Weights of a small GPT-style language model, trained from scratch on English Wikipedia: width 224, 4822 steps.
MLP neurons of a small language model. Each row is named by its layer, matrix (gate and up: input weights; down: output weights) and neuron, and shows model dimensions 128-191. Each number is 50 + 12 x the weight over its row's rms, rounded and kept within 0 to 99. A neuron's up and down rows have the sign that makes its largest values positive.
After each neuron's rows, "fires on" lists the tokens most often at its 100 highest values on Wikipedia text that the model never trained on. A number after a token or word is its count.

L6.gate57:38 38 47 87 46 69 62 56 43 50 57 65 65 15 50 50 50 45 57 34 55 52 41 53 32 10 62 50 52 40 54 69 53 67 56 60 48 63 38 50 43 19 36 65 58 50 57 51 56 60 40 52 51 49 63 45 40 59 45 44 51 61 62 71
L6.up57:75 64 40 63 52 49 40 42 49 52 40 59 51 32 52 60 39 47 43 35 58 55 44 61 50 38 59 50 36 38 61 76 40 38 36 58 40 77 42 49 54 39 38 46 57 45 55 80 29 48 46 66 50 48 57 53 62 35 59 40 46 61 57 50
L6.down57:57 51 38 49 85 41 56 36 55 54 40 68 34 37 55 53 55 45 30 39 49 45 54 37 56 47 60 55 40 41 51 69 42 59 58 38 48 43 41 76 48 44 57 41 23 58 62 27 35 45 49 44 51 52 49 59 59 43 53 67 47 44 42 61
fires on: "." 45, ";" 30, ")" 13, "\"" 7

L2.gate3:57 45 72 42 43 60 29 48 60 52 46 65 38 59 38 47 64 41 35 63 55 55 62 66 23 50 45 58 44 67 51 72 59 61 74 66 54 62 42 49 47 45 60 55 67 52 52 53 39 48 63 52 54 58 24 63 54 51 60 62 47 36 47 42
L2.up3:54 56 55 55 47 57 30 40 49 52 56 40 29 43 41 54 49 76 49 41 44 55 49 56 48 52 47 56 31 24 34 37 43 41 34 54 57 40 40 41 48 46 46 64 59 37 54 58 51 38 47 47 39 48 58 55 53 59 71 42 18 56 34 49
L2.down3:40 61 59 46 70 43 51 58 52 78 28 57 65 39 46 45 47 53 59 41 41 60 48 58 61 30 34 36 39 46 54 51 47 46 62 45 44 46 48 40 33 33 57 40 54 54 74 39 60 40 67 55 46 50 42 41 23 35 51 52 34 30 48 41
fires on: "/" 35, " of" 15, "si" 6, "ti" 5, "ng" 5, " hold" 4

L2.gate249:44 71 39 45 39 53 60 53 40 64 60 71 53 42 45 45 38 45 58 39 66 52 65 44 65 32 66 64 55 55 62 69 44 21 35 51 56 37 51 42 54 53 32 34 50 38 66 35 54 62 59 54 45 71 39 58 61 35 73 54 52 62 37 61
L2.up249:52 65 35 36 59 55 63 62 51 37 55 54 41 27 49 67 46 64 63 42 74 78 44 56 38 37 43 49 54 47 70 46 44 47 49 42 65 30 54 42 29 77 27 48 62 57 64 43 46 37 39 45 42 54 72 41 27 44 44 48 27 61 49 28
L2.down249:46 50 45 71 80 68 49 53 50 56 52 50 49 65 39 23 18 39 56 37 57 47 48 35 51 53 33 51 44 50 47 65 48 54 25 37 48 37 49 72 66 19 45 54 48 52 51 52 27 60 59 54 47 55 60 58 47 30 47 64 42 70 42 76
fires on: " to" 17, "al" 13, "st" 10, "ic" 6, "ric" 6, "dom" 5

L4.gate177:43 78 37 68 49 60 33 42 64 42 56 57 51 66 42 37 51 50 69 42 72 36 55 30 36 37 47 39 58 40 50 42 31 58 47 52 41 56 60 47 31 41 38 57 49 35 39 44 57 51 60 47 27 46 59 42 29 57 61 60 49 81 35 54
L4.up177:62 63 34 41 45 51 32 30 63 43 38 44 43 57 47 21 52 60 58 47 68 43 43 59 72 61 66 39 54 57 58 57 54 46 31 42 41 31 32 57 44 60 57 48 49 43 62 51 36 36 38 47 61 51 47 64 58 52 39 42 40 36 42 31
L4.down177:47 52 26 49 42 38 63 29 50 41 54 36 56 46 48 58 55 41 68 52 57 40 80 31 49 68 40 49 37 58 67 75 62 45 51 48 41 38 51 55 39 55 53 62 64 40 42 57 55 30 40 40 42 69 51 63 68 48 49 44 68 74 47 38
fires on: "ta" 25, "uta" 12, " dra" 8, "era" 8, " tra" 7, "ala" 4

L8.gate71:30 48 68 50 56 69 61 33 54 55 54 53 53 49 52 49 55 59 53 47 50 43 46 71 45 21 40 62 72 44 37 65 57 38 42 42 66 74 46 56 44 37 47 34 63 52 61 51 51 50 71 32 50 51 24 37 49 62 53 44 55 49 55 64
L8.up71:54 25 54 19 56 44 48 54 50 64 60 59 64 57 40 55 53 66 44 48 44 57 45 76 50 29 72 55 59 61 40 47 47 41 51 29 42 47 45 55 48 48 63 45 52 65 45 44 43 57 41 40 52 31 43 60 38 58 49 44 47 44 88 49
L8.down71:28 67 49 33 81 48 55 62 62 46 60 34 64 31 56 53 65 34 53 38 49 56 24 53 52 52 56 60 57 47 54 66 58 45 52 49 50 37 54 97 58 56 48 42 36 52 55 57 60 47 43 59 52 37 45 53 46 43 48 32 58 53 64 59
fires on: "." 81

L8.gate58:69 30 75 65 44 66 46 64 58 71 64 56 41 53 67 64 44 60 52 56 33 18 62 59 39 56 27 58 24 69 52 47 26 66 60 50 47 70 38 56 29 38 59 40 49 45 65 57 32 54 63 30 57 46 53 47 54 40 32 53 47 23 45 38
L8.up58:45 64 29 54 42 50 50 70 52 61 60 43 49 41 52 57 79 55 41 44 39 52 45 56 55 41 55 62 42 64 34 45 47 42 65 52 52 58 35 41 41 55 69 62 63 38 53 50 40 54 56 49 23 76 32 67 47 49 48 24 50 44 60 61
L8.down58:56 45 57 36 84 68 40 76 54 60 61 50 53 58 44 57 36 49 51 40 63 61 52 55 59 38 17 64 59 45 63 47 62 51 45 48 45 52 48 51 61 43 59 49 39 57 45 53 39 47 57 56 55 77 57 42 37 54 61 51 38 50 53 42
fires on: " of" 39, " as" 9, "\"" 7, " on" 7, " to" 5, "like" 4

L8.gate3:57 46 40 47 51 68 37 14 53 39 61 38 46 63 45 70 67 70 41 35 56 69 69 60 37 50 40 44 51 37 55 19 55 52 24 57 47 52 44 63 42 46 53 30 47 76 52 59 45 61 60 34 57 61 45 70 27 45 49 63 61 60 32 65
L8.up3:39 38 37 59 57 54 49 48 36 60 39 60 39 78 34 68 47 70 68 67 56 67 53 48 45 67 35 50 66 50 24 37 71 41 43 56 43 58 65 37 39 31 75 65 37 45 50 64 46 66 49 54 48 47 55 37 34 58 40 51 35 53 62 44
L8.down3:67 34 67 59 65 44 64 68 57 59 57 54 31 45 30 64 48 27 41 42 62 50 51 58 36 45 40 66 57 35 37 45 63 68 61 36 57 45 37 53 53 39 47 59 29 70 46 41 54 27 68 48 36 46 64 72 40 60 62 53 54 60 43 46
fires on: " of" 58, " in" 15, "ro" 7, " de" 6, ":" 4

L4.gate143:46 59 34 77 49 62 56 49 54 40 42 54 46 57 68 59 42 49 54 43 71 53 41 66 37 45 62 41 65 29 45 58 20 49 53 42 57 37 43 55 41 11 65 56 65 52 61 68 18 46 50 53 39 42 54 54 29 60 63 45 50 66 70 71
L4.up143:45 72 43 63 55 47 76 53 36 39 44 57 42 75 59 55 47 59 26 54 57 50 44 85 61 28 58 31 49 57 33 69 51 46 80 53 57 44 46 53 24 47 69 53 72 61 57 51 48 59 61 43 51 39 49 67 48 54 54 29 43 53 44 47
L4.down143:53 47 52 41 89 49 49 53 43 52 69 55 59 41 54 46 30 38 43 61 43 72 58 43 64 52 63 50 23 58 41 78 64 57 48 58 50 38 46 69 61 49 62 40 32 15 29 61 43 59 37 51 44 51 47 52 37 50 46 56 43 42 56 47
fires on: "." 72, "!" 19, "?" 7

L2.gate264:26 72 46 59 43 53 64 48 53 67 66 57 51 36 54 63 57 43 56 48 40 45 44 20 67 39 65 44 67 58 63 66 43 50 35 48 47 69 55 50 53 57 52 54 68 76 54 60 40 59 59 51 33 63 35 38 69 50 68 59 46 41 48 62
L2.up264:42 47 36 71 43 38 67 51 45 64 52 40 32 47 38 42 38 40 32 67 59 35 58 43 64 73 55 35 70 57 48 47 38 52 60 51 35 78 60 51 42 28 59 42 49 54 23 39 47 55 46 42 43 45 73 37 34 50 66 53 35 50 41 70
L2.down264:64 68 55 29 56 27 66 62 56 36 61 67 41 56 48 59 58 75 52 59 45 47 29 38 36 51 48 40 73 56 66 56 53 55 63 54 31 55 55 51 30 43 58 56 50 54 37 37 57 40 56 69 43 55 74 46 44 60 42 56 83 53 38 57
fires on: " to" 26, "er" 10, "t" 10, "f" 8

L9.gate206:51 36 47 37 49 51 57 45 64 83 76 49 41 44 69 67 53 50 58 36 68 58 44 42 63 72 40 63 54 48 54 62 56 74 46 42 60 47 56 40 53 50 47 43 81 57 52 43 42 36 38 35 57 47 50 51 45 56 34 51 63 54 56 65
L9.up206:60 46 44 46 60 63 60 60 34 49 61 46 45 52 50 57 54 53 32 64 45 55 38 62 70 75 51 62 64 73 31 41 41 54 50 46 53 47 47 57 50 55 37 57 77 33 57 54 61 46 44 36 70 34 50 42 53 42 36 61 56 44 59 64
L9.down206:48 61 47 55 43 29 65 58 39 60 66 45 66 41 39 50 55 50 36 38 27 79 58 63 46 62 46 61 63 58 56 30 66 52 52 36 46 49 78 56 70 71 59 40 56 27 48 53 51 52 38 66 67 64 56 30 45 55 55 60 36 42 53 50
fires on: " |" 42, "S" 7, " Score" 5, "{" 5, " of" 4, "." 4

L4.gate263:58 50 58 58 45 32 46 74 46 42 63 55 36 63 40 81 51 44 45 59 60 59 70 70 45 41 63 50 33 39 68 59 46 60 52 44 58 49 52 43 41 27 38 62 56 51 47 47 66 80 64 32 28 42 47 44 65 65 55 56 68 24 59 44
L4.up263:26 86 56 51 44 43 40 54 51 33 36 51 67 56 54 54 66 49 31 48 44 41 42 91 46 26 33 52 49 33 45 50 53 45 40 45 72 43 72 43 38 49 48 52 53 43 55 43 60 58 83 41 43 52 38 71 43 60 44 67 67 32 71 59
L4.down263:46 60 51 54 75 38 37 44 47 63 30 47 55 58 42 56 54 44 66 72 52 46 75 71 45 62 64 37 51 33 72 47 44 54 60 61 56 53 56 26 72 47 37 61 51 46 54 44 53 61 45 39 45 51 72 35 78 22 57 47 71 36 36 29
fires on: "s" 17, "l" 13, "an" 10, "n" 8, "al" 6, "y" 6

L5.gate264:46 30 28 54 46 54 72 51 46 37 44 65 64 47 67 45 64 50 42 42 49 64 47 43 59 41 40 57 55 66 70 67 45 31 42 50 66 46 44 44 29 60 57 35 59 35 28 48 52 55 67 56 55 52 68 44 49 27 46 57 65 49 38 25
L5.up264:62 51 32 35 61 36 60 57 74 54 49 33 63 41 56 50 52 57 53 56 43 58 48 58 17 69 68 36 31 49 43 57 67 58 44 54 46 52 43 48 42 50 44 27 52 27 13 53 44 59 31 68 64 50 60 60 46 37 38 43 49 63 30 57
L5.down264:47 58 46 56 54 53 23 47 68 59 53 54 40 56 47 28 36 25 48 53 53 59 24 43 58 49 61 36 62 51 39 42 44 42 43 42 53 51 69 48 65 57 32 43 32 67 52 50 38 39 34 65 58 61 38 29 55 56 50 40 60 51 60 29
fires on: "ti" 20, "g" 11, "iti" 7, "con" 4, " following" 4, "ici" 4

L6.gate94:37 44 35 49 49 53 51 49 82 65 71 65 29 40 42 61 35 70 57 46 45 34 69 38 67 53 54 62 57 69 59 57 35 41 42 50 41 47 33 39 68 31 55 43 44 56 53 60 53 46 44 41 37 55 46 34 62 38 28 78 47 59 48 47
L6.up94:39 42 47 44 55 55 56 37 73 57 56 75 64 55 35 39 64 66 35 62 50 34 39 39 63 54 63 32 83 64 38 43 37 56 50 54 52 72 63 45 39 44 39 54 58 61 50 31 69 66 41 33 61 51 45 59 54 66 38 71 48 56 39 49
L6.down94:38 47 56 51 62 53 34 36 44 50 43 55 45 54 35 55 52 65 33 37 49 41 40 36 55 47 31 47 59 52 37 33 49 75 52 53 39 49 53 43 36 53 49 53 60 40 58 60 46 42 46 40 56 63 42 25 53 40 51 50 58 32 64 36
fires on: " that" 29, " to" 10, "t" 5, "e" 5, " dist" 5, " ×" 5

L8.gate245:31 38 71 33 40 29 42 87 64 68 60 36 43 29 56 50 36 50 55 52 44 39 68 80 36 51 51 38 42 59 42 50 60 48 58 41 53 53 42 43 42 46 76 51 56 52 26 49 62 62 59 48 45 43 56 32 39 38 55 43 63 43 56 39
L8.up245:41 59 62 35 60 33 32 52 44 67 42 40 45 40 69 69 71 55 51 57 52 39 35 56 52 52 65 49 51 44 52 45 50 51 65 41 40 57 45 51 57 49 43 87 77 61 34 42 68 66 15 27 49 37 51 52 46 57 49 48 54 30 60 39
L8.down245:49 30 35 73 76 41 42 35 49 57 21 58 59 39 56 44 39 83 43 50 62 72 54 37 48 59 43 29 87 32 55 64 50 67 57 65 37 63 51 54 55 68 37 34 57 47 74 80 38 69 46 39 53 60 44 49 44 55 44 66 52 42 52 55
fires on: "s" 17, "n" 16, ")" 12, " States" 9, " |" 8, "an" 5

L9.gate203:42 66 47 48 31 57 61 27 64 55 53 74 50 55 76 54 43 61 51 44 41 56 52 57 49 50 69 43 50 31 45 50 61 37 46 56 50 45 43 37 50 60 47 55 70 40 69 81 29 75 57 54 46 51 43 56 43 37 54 44 50 37 32 25
L9.up203:16 56 35 54 43 42 58 31 36 49 37 72 40 57 67 48 51 68 49 43 52 18 52 70 50 45 65 55 65 48 34 53 70 49 50 57 66 55 49 46 53 44 55 43 54 59 56 64 39 72 58 54 35 57 44 49 59 27 68 55 45 41 53 34
L9.down203:41 20 35 48 65 40 48 56 59 57 43 77 53 54 65 53 56 56 62 54 50 26 44 65 35 55 56 67 62 55 51 41 59 71 34 44 55 49 25 74 54 45 28 58 47 55 61 64 49 57 44 45 36 65 54 60 43 52 54 60 38 35 60 38
fires on: " and" 24, " most" 21, "ly" 19, " more" 7, "," 5, "y" 5

L6.gate144:31 56 56 61 45 62 57 52 55 54 51 51 39 37 56 61 43 77 54 55 50 51 38 42 74 50 66 48 66 47 64 50 40 44 54 42 49 52 35 55 32 23 51 54 50 59 65 65 50 44 66 47 52 26 45 51 52 33 61 59 39 57 44 37
L6.up144:38 45 60 44 61 61 50 48 60 45 60 49 55 24 54 72 56 58 49 63 42 55 42 60 37 61 76 56 62 58 41 46 49 43 44 41 43 51 33 66 37 57 51 33 33 83 54 62 54 49 57 70 52 51 57 58 46 36 61 40 37 63 56 69
L6.down144:60 51 47 34 76 33 46 35 53 44 69 53 63 35 51 59 64 49 59 52 43 57 51 45 35 39 51 63 62 38 43 46 34 46 60 35 45 50 39 99 52 54 65 63 38 38 44 49 30 60 26 59 54 35 71 31 30 52 49 64 37 51 44 61
fires on: "." 50, "\n\n" 33, " until" 13

L5.gate219:47 53 55 39 44 44 53 50 58 87 72 75 30 38 35 65 44 64 58 64 73 62 52 61 51 42 41 30 61 57 62 68 41 31 55 52 65 41 49 40 25 43 59 34 59 59 48 56 49 64 70 76 55 62 75 39 43 56 34 66 50 52 42 55
L5.up219:53 33 45 34 51 60 49 62 56 59 65 68 46 54 54 43 51 52 39 53 81 58 61 49 53 51 53 44 58 29 55 68 47 50 34 36 48 59 44 62 31 50 51 31 43 63 33 52 51 51 58 74 37 73 49 47 48 33 52 54 53 54 55 63
L5.down219:45 46 58 41 63 56 53 61 47 37 39 55 62 47 53 44 36 57 56 66 53 45 72 48 50 41 34 62 66 44 42 63 54 46 40 49 52 65 43 58 59 55 56 42 59 55 57 59 36 40 46 56 43 61 41 63 63 33 39 50 56 58 50 48
fires on: " the" 16, " new" 12, " original" 9, " other" 7, " entire" 6

L5.gate19:39 47 37 65 50 85 62 69 44 45 56 39 58 55 48 78 39 52 66 25 52 40 51 52 44 64 37 47 76 38 47 62 30 46 49 56 48 49 61 49 48 47 38 43 71 62 45 53 62 35 56 63 50 49 52 64 38 72 46 55 57 61 35 55
L5.up19:54 42 46 56 53 47 67 36 62 59 34 57 72 48 52 57 56 45 56 39 53 41 55 38 71 36 79 38 62 43 43 53 40 70 28 53 57 38 43 45 25 58 61 80 56 48 43 56 82 28 34 65 66 60 44 46 57 70 43 50 40 76 46 53
L5.down19:73 51 57 50 35 69 58 52 65 51 53 44 32 65 55 52 61 52 53 58 38 58 56 53 62 52 51 58 43 51 48 59 61 56 63 43 50 68 35 52 67 57 55 56 50 60 53 54 56 35 35 29 32 38 36 45 47 54 41 51 68 66 66 49
fires on: " general" 18, "′" 17, " author" 9, " government" 7, " professor" 6, "ist" 5

L4.gate44:65 20 67 41 44 51 27 38 55 62 46 41 50 59 56 57 47 66 36 37 53 76 42 63 42 58 50 69 36 48 68 49 46 73 39 42 70 38 31 48 47 27 60 39 57 44 60 47 54 65 43 36 49 46 53 29 57 38 45 61 52 62 34 63
L4.up44:36 57 41 61 50 47 55 48 61 66 57 46 55 46 64 50 37 59 62 41 44 63 42 64 60 41 42 40 77 44 55 46 56 43 33 44 45 45 42 41 45 53 44 62 58 33 40 55 51 46 58 41 59 68 74 55 40 62 33 51 36 86 47 48
L4.down44:43 51 49 53 56 52 40 61 76 47 25 58 50 64 58 27 59 54 53 46 48 77 60 53 28 33 53 46 48 52 64 29 40 33 52 57 44 42 32 57 48 55 59 57 54 61 52 63 41 61 55 34 31 65 64 51 25 59 56 51 39 34 26 70
fires on: "-" 61, "/" 20, "&" 9

L10.gate199:48 45 33 54 51 72 61 57 71 67 30 49 35 42 54 53 68 64 24 41 79 55 77 54 54 35 72 44 70 59 55 57 47 33 32 79 67 66 30 50 51 22 46 40 48 54 39 64 43 70 26 64 30 39 38 61 40 57 68 53 19 68 52 39
L10.up199:26 37 40 41 46 67 53 49 46 45 43 60 25 58 53 39 61 56 53 58 77 48 46 68 62 43 63 45 44 51 49 40 58 40 32 24 72 54 64 45 52 45 49 36 52 53 48 72 56 60 47 41 55 60 36 27 34 64 42 41 36 48 44 58
L10.down199:27 49 46 60 77 51 58 61 50 49 47 50 63 47 63 30 58 50 45 69 45 47 50 56 60 45 60 64 46 69 40 20 49 64 48 58 53 41 45 90 30 65 34 40 48 84 38 67 42 49 43 51 49 43 40 55 68 35 48 49 41 51 54 37
fires on: " and" 64, "," 10, " ;" 10, " to" 9

L2.gate2:63 56 58 45 38 40 50 52 70 59 45 66 65 50 48 43 40 56 63 43 53 61 63 47 70 54 51 46 55 41 49 73 70 47 63 45 54 53 41 33 61 67 48 46 56 50 14 42 53 46 47 41 41 42 55 45 53 50 60 64 77 42 37 26
L2.up2:48 65 53 56 48 43 49 46 51 59 53 60 43 40 28 37 43 41 67 40 40 39 56 54 50 52 59 38 55 50 44 52 53 62 34 43 60 61 44 51 56 52 22 34 38 38 64 64 28 12 44 57 53 57 25 33 61 56 27 43 38 52 34 38
L2.down2:36 60 30 50 42 68 34 44 81 54 76 75 75 55 41 65 40 50 26 30 72 45 44 36 42 48 36 47 40 66 39 66 54 49 55 54 70 49 44 42 52 54 49 57 58 53 48 53 41 42 60 66 71 60 52 57 44 54 49 52 49 34 49 37
fires on: "g" 29, "th" 20, "der" 15, "no" 7

L2.gate96:35 56 44 42 44 46 69 66 57 56 56 67 52 60 44 65 32 52 47 48 78 65 47 32 42 32 69 56 63 61 49 78 48 52 43 58 51 43 64 34 52 46 53 49 53 51 33 64 49 56 42 52 73 35 31 57 44 42 54 26 43 49 41 45
L2.up96:69 56 28 28 54 40 64 43 53 41 63 52 68 37 38 46 46 64 76 50 50 51 54 38 41 52 43 31 40 46 53 46 38 43 48 53 42 27 70 56 45 64 50 59 44 35 89 39 69 47 64 44 40 60 50 70 50 57 48 49 46 61 59 55
L2.down96:34 23 49 69 75 49 52 57 48 46 51 57 51 39 63 46 51 43 47 48 76 41 29 33 46 51 46 52 31 42 61 58 39 48 42 63 41 52 39 53 55 56 52 55 35 43 49 58 51 45 41 43 67 25 56 54 32 44 56 45 52 31 51 53
fires on: "se" 21, "y" 15, "ee" 12, "de" 12, " to" 10, "al" 5

L8.gate77:56 35 58 36 57 73 42 43 65 69 63 70 38 53 59 72 29 56 65 38 41 43 67 72 45 27 36 51 68 60 42 31 45 40 46 35 70 55 44 53 28 37 47 47 54 82 42 55 45 61 41 52 38 47 39 45 32 47 47 42 48 40 39 39
L8.up77:54 58 59 46 58 48 44 44 23 69 49 52 51 61 69 52 50 56 66 66 34 65 49 65 66 64 48 35 80 54 66 53 34 43 48 39 89 52 56 60 37 23 65 60 50 60 41 44 58 63 31 50 40 40 47 52 48 67 30 40 55 35 39 68
L8.down77:75 32 62 53 92 51 44 60 56 36 42 44 45 39 37 47 41 42 41 57 61 38 48 51 55 40 28 50 53 57 43 21 55 65 41 42 50 47 34 54 51 51 43 55 29 46 59 37 51 44 66 49 41 48 44 55 45 39 50 52 40 54 57 50
fires on: " of" 73, "," 9, " to" 6, ":" 6, " in" 4

L4.gate102:38 41 59 48 44 37 59 52 67 49 61 54 34 59 43 47 42 50 47 33 64 40 53 26 60 45 45 45 40 49 41 49 38 56 32 44 61 45 57 45 63 45 60 55 63 52 51 57 68 61 67 46 48 54 57 42 71 55 58 41 53 57 71 52
L4.up102:36 31 50 39 57 63 51 66 42 44 50 53 58 56 44 72 59 53 59 33 53 27 47 39 54 30 54 34 69 48 59 59 35 33 45 43 56 33 49 56 54 63 48 64 78 49 21 37 55 52 41 45 67 49 65 34 63 71 48 53 49 37 53 57
L4.down102:47 67 64 57 41 49 58 62 48 64 31 58 62 64 45 64 54 57 49 53 68 47 37 42 38 41 55 49 47 57 41 54 50 59 74 67 38 50 44 41 43 71 64 58 55 52 67 66 33 24 61 61 80 60 42 50 63 61 35 54 45 33 64 42
fires on: "er" 18, "t" 14, "ir" 10, "it" 10, "r" 7, "w" 6

L4.gate47:56 73 54 83 52 39 46 48 65 47 43 74 48 68 60 37 37 71 47 60 51 80 47 36 44 42 48 26 75 40 43 58 35 10 35 38 59 26 49 34 44 37 40 47 57 40 46 48 63 49 71 55 44 42 63 57 30 35 49 45 37 69 51 45
L4.up47:33 36 36 38 47 45 48 58 63 51 31 47 65 50 46 36 73 49 28 51 76 67 48 57 37 68 63 68 34 53 36 52 57 26 56 31 42 55 36 46 41 32 54 38 53 26 33 43 62 46 52 42 42 46 52 47 33 44 37 58 49 66 45 47
L4.down47:45 58 42 66 37 30 39 35 59 37 42 54 49 56 54 31 52 48 46 53 63 29 38 52 70 52 41 59 29 41 78 31 55 28 28 71 56 50 64 59 27 72 60 43 56 35 36 40 56 52 27 52 61 55 69 56 46 47 41 43 65 77 48 43
fires on: "se" 20, "ed" 10, "iti" 9, "ici" 8, "l" 7, "ti" 7

L2.gate252:41 46 59 29 47 55 60 45 72 61 68 57 25 57 59 63 37 69 46 50 56 58 50 62 66 42 65 29 45 71 38 70 48 40 39 52 31 74 27 34 46 58 60 43 71 54 27 81 57 51 31 59 51 53 74 65 53 69 52 52 45 55 42 27
L2.up252:48 43 43 40 53 51 52 61 38 46 54 36 54 68 49 51 61 75 50 46 50 62 37 76 52 48 58 30 22 57 23 62 46 69 52 51 57 39 57 46 50 62 58 59 50 38 39 47 51 67 28 41 36 38 63 51 48 66 52 49 42 50 69 63
L2.down252:66 54 49 58 61 36 53 51 52 76 29 40 62 55 45 36 70 47 48 58 56 46 39 49 49 58 51 54 43 41 42 39 32 55 60 54 63 60 59 45 54 56 54 61 54 44 53 41 59 40 42 44 51 55 39 51 36 72 71 49 39 63 35 53
fires on: "'" 48, " |" 20, "–" 14, ")" 4

L2.gate60:45 69 39 49 44 60 69 59 46 58 58 69 42 48 46 62 69 43 60 45 57 41 49 43 44 40 34 42 58 39 82 49 64 51 65 37 36 43 62 37 61 81 61 59 81 67 35 74 45 50 66 38 54 54 61 34 40 51 42 57 46 58 45 59
L2.up60:49 41 59 63 59 42 50 43 37 50 47 50 55 47 49 58 60 70 50 54 67 41 57 44 56 46 48 56 50 51 46 59 59 53 47 28 46 44 53 55 48 51 64 50 68 34 47 51 41 60 14 51 57 47 54 47 38 31 63 54 46 43 51 35
L2.down60:43 49 34 51 82 33 66 64 38 58 38 42 73 23 48 55 64 50 57 41 24 30 37 53 42 62 47 47 66 55 67 48 43 50 35 52 64 46 41 59 43 36 45 43 44 27 61 43 53 44 40 41 51 48 48 63 48 48 40 27 43 47 57 55
fires on: "r" 24, "t" 16, "c" 15, "p" 9, "e" 8, "f" 5

L4.gate86:55 36 40 70 43 56 56 54 56 52 72 63 39 58 61 55 31 41 54 30 45 44 56 45 46 49 44 47 66 47 62 80 55 51 18 42 68 54 35 41 65 23 56 65 63 56 50 42 33 52 35 52 56 41 63 57 78 64 45 57 44 34 33 59
L4.up86:58 32 19 38 42 42 51 53 36 55 73 52 60 75 53 50 31 44 57 44 47 25 52 24 51 56 37 49 56 67 57 46 54 47 24 24 49 42 56 46 66 41 35 67 59 47 42 29 48 34 43 55 42 45 51 72 61 56 33 53 49 21 66 49
L4.down86:53 42 37 59 58 36 63 60 61 46 46 58 44 44 49 57 43 30 47 62 50 50 35 27 27 64 40 65 59 51 46 36 64 71 39 61 61 46 68 55 40 57 44 62 41 46 54 39 67 19 51 63 58 67 33 50 59 44 40 34 40 37 58 29
fires on: "er" 34, "ist" 20, "e" 7, "r" 7, "or" 6, "an" 4

L6.gate239:35 37 39 53 45 64 38 55 64 44 50 61 40 57 62 73 58 64 52 50 58 50 44 34 30 60 53 67 75 59 53 42 61 62 58 68 54 49 43 55 24 45 64 39 51 78 41 61 39 62 54 66 40 50 39 47 44 46 67 50 61 48 59 40
L6.up239:72 62 27 57 53 41 44 46 46 47 49 31 57 51 44 34 73 59 28 32 77 47 57 61 78 46 42 50 55 59 68 46 29 50 74 65 38 54 36 61 45 46 61 65 41 57 39 50 46 41 53 54 39 45 61 62 42 52 40 61 53 37 35 46
L6.down239:45 48 62 45 82 46 70 40 32 49 54 38 46 52 48 54 48 60 48 56 45 48 50 60 39 43 37 38 57 58 52 01 31 55 51 73 49 47 54 71 47 55 48 42 47 67 49 31 60 41 45 53 50 44 31 58 64 47 56 41 42 48 50 38
fires on: ":" 44, "," 19, " from" 13, " between" 10, " in" 7

L2.gate139:42 42 55 58 60 55 49 58 54 60 58 48 33 42 45 59 25 52 76 55 40 58 41 55 56 50 79 42 56 66 42 55 48 63 58 36 55 53 46 48 55 65 45 38 50 46 27 41 51 45 40 43 57 47 35 52 51 41 45 56 36 67 43 44
L2.up139:51 77 47 56 48 43 54 38 62 39 44 46 43 44 52 46 46 33 63 44 31 56 49 15 49 58 57 70 46 74 55 50 52 51 43 61 40 35 44 50 70 63 32 54 46 42 54 42 61 49 63 46 41 59 65 53 53 42 28 44 35 45 49 42
L2.down139:37 31 61 22 54 66 66 56 51 24 47 59 57 40 50 28 55 47 29 61 61 35 61 63 42 48 55 32 64 48 57 54 59 41 54 83 20 57 49 39 35 61 46 62 79 35 66 54 68 48 41 56 53 55 67 50 50 49 55 55 71 46 42 57
fires on: "'" 30, "ten" 9, "der" 8, " eng" 6, " organis" 6, "g" 5

L8.gate192:61 52 53 41 49 69 49 49 42 70 84 81 39 54 43 45 42 74 44 43 41 39 58 64 47 39 59 58 49 69 42 46 53 35 47 58 38 60 51 41 37 53 58 58 53 49 36 48 51 32 54 78 23 42 53 23 36 48 64 53 39 65 27 31
L8.up192:72 52 33 61 54 46 61 29 60 66 60 45 55 62 38 53 36 64 51 48 52 58 65 50 30 35 51 47 86 54 44 54 30 37 54 29 49 52 46 49 55 42 39 92 61 63 54 47 52 53 58 60 46 46 79 52 44 52 77 47 30 62 43 54
L8.down192:57 43 40 40 65 40 34 44 35 48 55 30 53 68 52 63 58 45 49 66 45 38 51 42 71 35 51 43 27 77 61 59 34 42 62 61 49 42 60 60 59 46 34 50 42 74 43 47 49 55 60 64 44 40 58 53 47 42 50 25 42 54 65 57
fires on: "," 33, ":" 24, "s" 6

L8.gate49:49 42 61 35 41 68 54 62 59 64 61 60 43 59 53 64 51 72 50 46 40 56 64 55 39 40 55 57 69 56 38 66 57 41 52 47 50 45 60 51 22 32 58 49 52 75 50 41 67 35 45 48 24 45 37 59 45 42 83 48 38 54 34 47
L8.up49:54 36 70 40 52 65 49 65 30 55 47 45 65 47 58 44 53 48 61 23 43 58 50 62 33 38 31 74 51 43 30 54 67 66 34 34 29 43 43 63 56 22 49 48 32 60 81 43 59 69 38 50 30 52 35 46 43 65 60 39 57 50 42 56
L8.down49:65 46 62 48 99 35 41 60 47 41 47 42 48 41 42 44 66 38 41 56 61 49 38 65 43 40 54 55 47 55 52 59 37 50 52 40 60 49 39 80 46 52 52 46 44 37 49 57 41 55 53 54 33 33 60 65 61 52 49 50 55 41 48 61
fires on: "," 47, ":" 15, " by" 14, " of" 9, " between" 5